python train.py --n_layer=12 --d_model=256 --n_head=2 --n_kv_head=1 --head_dim=128 --d_mlp=1024 --vocab_size=8192 --activation="quick_gelu" --norm="rmsnorm" --norm_place="pre" --norm_eps=1e-05 --positions="learned" --qk_norm=false --attn_scale=0.0884 --bias="none" --tie_embeddings=false --parallel_block=false --init="trunc" --init_std_qkv=0.021 --init_std_o=0.0 --init_std_up=0.021 --init_std_down=0.0 --optimizer="adamw" --lr=0.00147 --beta1=0.95 --beta2=0.95 --weight_decay=0.15 --lr_head=0.00354 --grad_clip=2.0 --warmup_steps=587 --schedule="wsd" --decay_fraction=0.859 --decay_shape="linear" --final_lr_fraction=0.1 --batch_tokens=32768 --seq_len=128 --doc_mask=true --train_tokens=259000000 --steps=7905 --dataset="wikipedia_en"
MLP neurons of a small language model. Each row is named by its layer, matrix (up: input weights) and neuron, and shows model dimensions 176-239. Each number is 200 + 30 x the weight over its row's rms, rounded and kept within 0 to 999.
A block is one neuron, or neurons of one layer that tend to fire together. After each block is what it responds to, as a language model described it from the Wikipedia text at the highest values.

L6.up26,189,183,170,190,202,206,265,186,185,193,186,231,206,240,200,190,144,194,205,200,196,177,180,245,172,251,209,186,186,253,152,185,148,216,236,270,168,176,181,218,241,272,177,222,222,229,250,157,208,204,227,153,179,239,205,200,170,186,186,183,187,233,247,206
L6.up83,232,271,200,167,182,246,185,221,224,164,235,249,205,157,205,164,203,182,190,201,208,216,139,245,190,196,195,141,213,185,203,156,187,230,186,198,242,193,165,207,199,165,188,267,203,169,214,238,183,208,184,241,156,240,188,212,195,179,193,201,240,245,233,227
L6.up165,175,251,207,159,228,214,100,179,227,210,200,191,213,227,207,199,235,190,184,190,216,196,195,192,208,211,172,220,199,229,281,237,147,182,201,281,202,188,213,229,204,198,236,197,209,170,191,170,201,255,206,195,191,235,207,186,186,186,203,245,163,191,143,216
L6.up190,202,181,171,197,221,221,167,240,250,199,251,160,193,211,211,213,224,214,188,191,203,210,191,265,135,205,232,197,221,198,224,171,219,201,209,244,225,265,186,247,212,158,189,178,252,173,144,204,195,194,229,168,197,232,204,181,261,142,223,227,162,182,177,221
L6.up193,184,178,167,185,209,92,224,227,268,231,161,203,204,206,225,229,136,178,200,184,196,155,166,196,151,172,193,183,194,192,213,152,222,241,199,281,222,208,198,161,186,163,192,160,178,203,244,192,250,246,262,215,204,183,227,217,220,128,240,202,198,201,198,245
L6.up392,173,212,208,179,131,207,204,194,206,197,273,247,205,210,175,184,213,222,199,218,187,275,189,210,166,192,204,186,272,184,234,197,170,198,112,257,198,220,181,173,222,202,262,206,215,174,196,197,237,240,219,146,259,258,184,208,192,188,197,188,261,211,192,238
L6.up410,223,193,214,197,206,199,212,216,202,206,207,188,212,212,207,188,199,187,198,208,195,205,181,172,195,189,178,143,192,218,183,201,201,208,202,192,193,224,210,185,196,189,208,212,200,209,198,231,194,224,205,170,200,193,213,195,199,217,210,202,204,190,191,228
L6.up541,138,198,245,210,187,173,240,185,199,156,203,236,216,174,182,233,196,206,205,206,175,195,184,204,159,169,244,221,195,179,132,290,173,239,190,285,192,233,143,218,221,210,205,199,200,213,239,173,235,209,226,186,231,196,229,229,183,213,204,191,249,239,258,169
L6.up676,178,193,218,159,143,199,208,181,208,198,165,182,192,229,177,242,136,214,201,185,194,165,185,186,163,122,159,164,273,168,274,176,186,222,166,190,200,190,247,219,200,207,238,186,156,196,235,180,194,172,217,215,211,178,178,221,184,199,134,274,179,197,199,225
L6.up680,188,196,249,196,191,187,185,177,178,210,205,190,201,161,199,233,223,229,213,192,172,197,204,201,206,187,217,216,227,189,218,187,127,198,214,215,219,210,208,142,202,210,188,204,197,201,229,212,223,240,255,186,244,231,211,199,195,231,230,241,215,197,148,216
L6.up830,157,173,134,178,222,190,164,171,231,176,210,183,204,235,201,203,213,205,201,171,226,187,161,226,200,200,209,172,242,200,167,178,163,160,228,222,182,205,218,191,236,160,161,268,166,138,219,200,220,199,248,233,146,176,263,211,133,164,207,211,189,242,180,200
L6.up898,103,263,223,198,193,191,212,184,215,171,191,209,194,205,183,184,252,202,225,183,172,205,175,183,212,152,187,203,274,148,170,194,193,213,235,224,171,173,175,192,178,169,161,189,175,140,180,179,182,152,203,182,177,171,182,184,209,230,196,216,223,225,212,239
L6.up950,168,229,193,213,137,180,183,255,217,174,165,217,207,174,194,206,181,139,186,182,186,185,185,148,195,218,149,136,225,213,182,170,231,188,218,258,186,135,214,168,200,222,162,210,178,182,221,206,205,170,225,252,212,169,163,217,177,155,228,195,209,164,191,203
L6.up997,202,288,253,174,224,259,188,164,199,134,217,197,217,212,193,240,213,196,188,214,208,173,188,180,288,220,186,145,220,192,158,206,211,228,187,239,174,259,240,128,195,213,240,191,191,122,204,222,158,251,231,209,160,188,206,259,219,235,208,199,171,232,151,194
L6.up1012,201,199,168,199,174,142,229,202,230,217,189,196,192,230,176,269,176,229,216,202,186,179,157,222,193,201,172,208,235,160,196,168,249,236,244,256,118,189,200,163,176,230,238,129,188,209,195,231,197,242,223,249,199,209,183,219,189,124,165,221,231,250,219,148
L6.up1023,210,240,251,148,195,198,188,241,238,200,211,236,192,179,207,212,240,189,201,195,214,225,153,213,166,182,201,169,218,196,234,174,209,223,227,225,215,234,215,191,153,194,215,249,231,153,156,223,206,202,235,190,190,199,166,179,178,165,224,209,188,203,142,237
The main verb right after a sentence's subject in encyclopedic prose, e.g. is, was, died, led, became, often following a name.

L9.up660,151,215,154,208,182,129,186,183,257,219,234,150,193,198,217,232,203,134,182,201,160,140,198,218,213,224,243,261,202,196,220,181,179,191,194,222,240,259,215,216,205,149,219,187,147,190,170,183,203,227,237,160,201,189,252,266,215,206,222,191,193,204,232,245
Fires on the first word after a subject or comma that starts a predicate or phrase, often under (undergo, undertook, under sail), as, over, also.

L3.up11,236,210,223,148,191,237,150,170,205,192,201,151,195,202,184,194,204,212,198,197,219,190,188,197,160,208,216,173,211,244,194,261,202,202,198,243,219,191,153,227,220,227,127,235,240,155,179,224,224,230,197,200,188,184,193,171,250,198,243,230,154,211,244,246
L3.up143,193,228,204,186,229,184,200,149,149,209,197,142,205,198,162,211,202,235,202,199,192,206,214,206,202,156,207,220,140,240,129,223,187,184,255,217,196,229,184,203,199,217,161,165,255,192,158,180,130,182,199,187,231,188,246,168,152,212,213,223,167,174,242,142
L3.up214,199,158,239,185,187,186,179,213,204,219,197,234,188,200,215,211,203,187,201,199,167,198,172,144,189,215,195,211,200,231,256,229,208,209,277,136,205,189,151,233,209,197,230,192,253,227,200,244,144,230,201,192,179,178,159,162,177,253,230,126,160,196,183,253
L3.up933,177,206,120,191,227,278,180,210,205,187,191,195,194,214,182,165,200,159,209,208,210,286,180,197,197,184,195,224,163,207,204,196,226,240,259,137,260,204,195,172,242,199,232,193,188,203,180,216,209,232,197,215,223,186,236,201,230,195,169,229,147,182,239,216
Word-piece tokens inside uncommon or foreign words and names, often split accented or CJK bytes, e.g. All-chin, Djibo-ut-i, don-ut, Mar-athi.

L6.up112,172,230,173,200,187,257,183,262,166,223,264,213,196,204,191,231,212,166,215,189,180,173,191,174,199,210,229,267,178,259,204,203,109,228,237,235,241,213,228,244,196,233,159,178,215,210,242,203,282,173,202,231,155,235,191,173,224,195,192,220,226,193,185,212
L6.up255,183,194,181,219,194,214,150,203,209,219,197,213,194,186,187,203,215,132,212,211,200,250,213,209,178,171,225,247,123,251,160,243,147,205,202,216,201,166,213,296,246,168,163,146,211,223,260,223,222,188,191,178,230,250,209,144,202,229,159,232,223,198,187,188
L6.up325,188,205,223,217,195,233,204,186,181,157,151,229,207,239,167,238,183,210,209,194,192,234,222,148,199,243,258,216,215,196,164,194,228,183,229,170,169,199,216,190,165,207,249,186,276,158,178,122,167,172,209,192,247,155,243,218,181,165,207,188,218,197,248,230
L6.up409,193,231,181,169,206,191,233,247,190,175,205,191,196,201,224,233,204,238,206,191,173,200,214,173,181,207,226,217,207,210,244,185,172,150,174,190,230,256,259,170,202,190,217,158,162,192,183,165,174,241,164,238,175,228,172,138,236,203,201,253,191,170,201,179
L6.up418,219,218,179,254,201,231,205,218,213,229,182,230,205,193,181,180,169,211,178,183,225,245,210,174,205,220,174,211,197,235,192,177,197,185,182,160,191,265,201,220,186,257,230,161,217,201,243,140,217,213,189,227,176,231,176,214,146,175,132,183,229,203,264,159
L6.up478,182,198,248,223,185,187,156,154,208,215,216,185,192,184,197,184,209,187,186,218,223,205,217,197,186,193,193,248,148,230,201,223,271,220,171,226,169,245,217,274,202,206,256,191,208,169,226,221,218,177,173,177,213,222,222,215,184,187,233,208,191,184,218,145
L6.up555,166,155,194,237,147,251,176,208,213,181,201,157,205,211,183,209,194,203,206,185,175,190,235,191,208,198,235,221,210,230,170,212,155,178,227,217,195,206,255,249,217,249,195,192,124,226,203,127,234,211,237,242,185,228,198,195,168,196,160,170,220,180,242,178
L6.up590,218,179,162,209,178,156,154,198,181,208,195,208,193,201,220,190,214,186,205,200,189,181,224,278,163,247,180,254,155,254,212,187,168,163,247,215,197,180,211,243,253,209,184,145,275,245,197,206,218,232,180,134,229,218,202,189,228,201,226,250,191,192,170,195
L6.up686,155,243,241,208,150,225,221,161,231,229,156,213,205,209,185,186,231,253,201,212,195,217,227,180,246,209,227,247,181,182,215,204,258,213,237,196,167,237,197,205,179,191,253,140,172,253,211,200,201,208,226,171,236,144,178,170,265,202,181,200,151,159,191,198
L6.up705,170,219,185,249,140,198,225,183,149,204,231,194,191,184,189,232,162,188,213,190,184,165,187,198,179,244,213,233,244,185,227,178,138,162,205,229,194,200,151,232,176,245,165,195,188,190,199,177,234,142,173,196,252,175,199,172,218,189,210,257,236,203,216,231
L6.up770,172,204,172,237,183,188,196,205,198,182,257,215,215,199,198,212,149,211,193,199,168,269,242,186,187,241,188,222,164,232,136,155,211,217,215,195,242,263,229,256,206,264,168,169,229,209,239,191,266,216,195,175,274,218,200,232,224,183,229,172,165,143,172,135
L6.up783,266,169,197,215,201,198,151,156,240,216,210,236,202,235,195,155,172,180,204,212,201,269,199,233,154,187,216,244,147,233,224,189,213,210,207,223,223,216,183,248,204,194,197,161,203,223,246,178,274,183,186,179,162,253,212,173,176,197,191,182,225,177,206,182
L6.up847,193,167,225,241,156,172,176,193,265,165,249,200,190,179,199,234,178,197,182,200,154,207,204,184,232,180,247,201,212,233,252,248,216,197,158,265,226,275,241,188,204,201,180,168,177,185,208,213,170,198,233,254,240,162,197,228,237,191,201,219,190,160,195,195
L6.up917,257,165,193,243,180,186,197,214,214,201,180,225,203,226,169,221,186,181,185,187,224,230,207,181,198,186,235,234,245,248,212,167,239,201,204,185,203,246,188,208,169,242,215,224,188,206,201,190,222,195,236,245,151,140,171,178,218,191,174,229,237,162,215,255
L6.up940,183,214,240,241,198,176,211,178,169,210,221,164,188,181,200,183,213,164,194,185,162,254,191,221,190,250,255,224,132,184,168,238,195,230,171,228,209,274,217,203,209,186,191,164,176,179,206,257,175,210,204,227,214,213,209,224,202,213,207,197,155,169,220,181
L6.up1005,191,219,207,214,209,220,171,140,165,200,168,200,195,154,164,221,226,166,202,196,252,236,192,178,230,228,172,227,194,198,193,198,228,177,239,241,146,177,225,247,201,212,148,165,204,148,218,175,153,187,201,167,172,200,196,189,162,230,193,208,191,201,264,185
Opening subword piece of a longer word split into several tokens, especially red (reduction, reddish, redistricting) and capital E (Eelam, Efficiency), plus other mid-name fragments.

L9.up56,221,217,205,234,207,188,207,257,206,196,220,215,253,166,214,191,159,224,165,220,183,205,176,161,171,211,252,187,173,134,184,232,191,184,175,199,224,221,192,211,265,237,200,127,220,229,210,215,157,257,176,187,233,177,193,211,176,222,202,175,166,140,249,162
Middle subword pieces of familiar multi-token names and words, often in lists and tables, such as Tri-ni-dad, Stan-th-orpe, Sw-ind-on.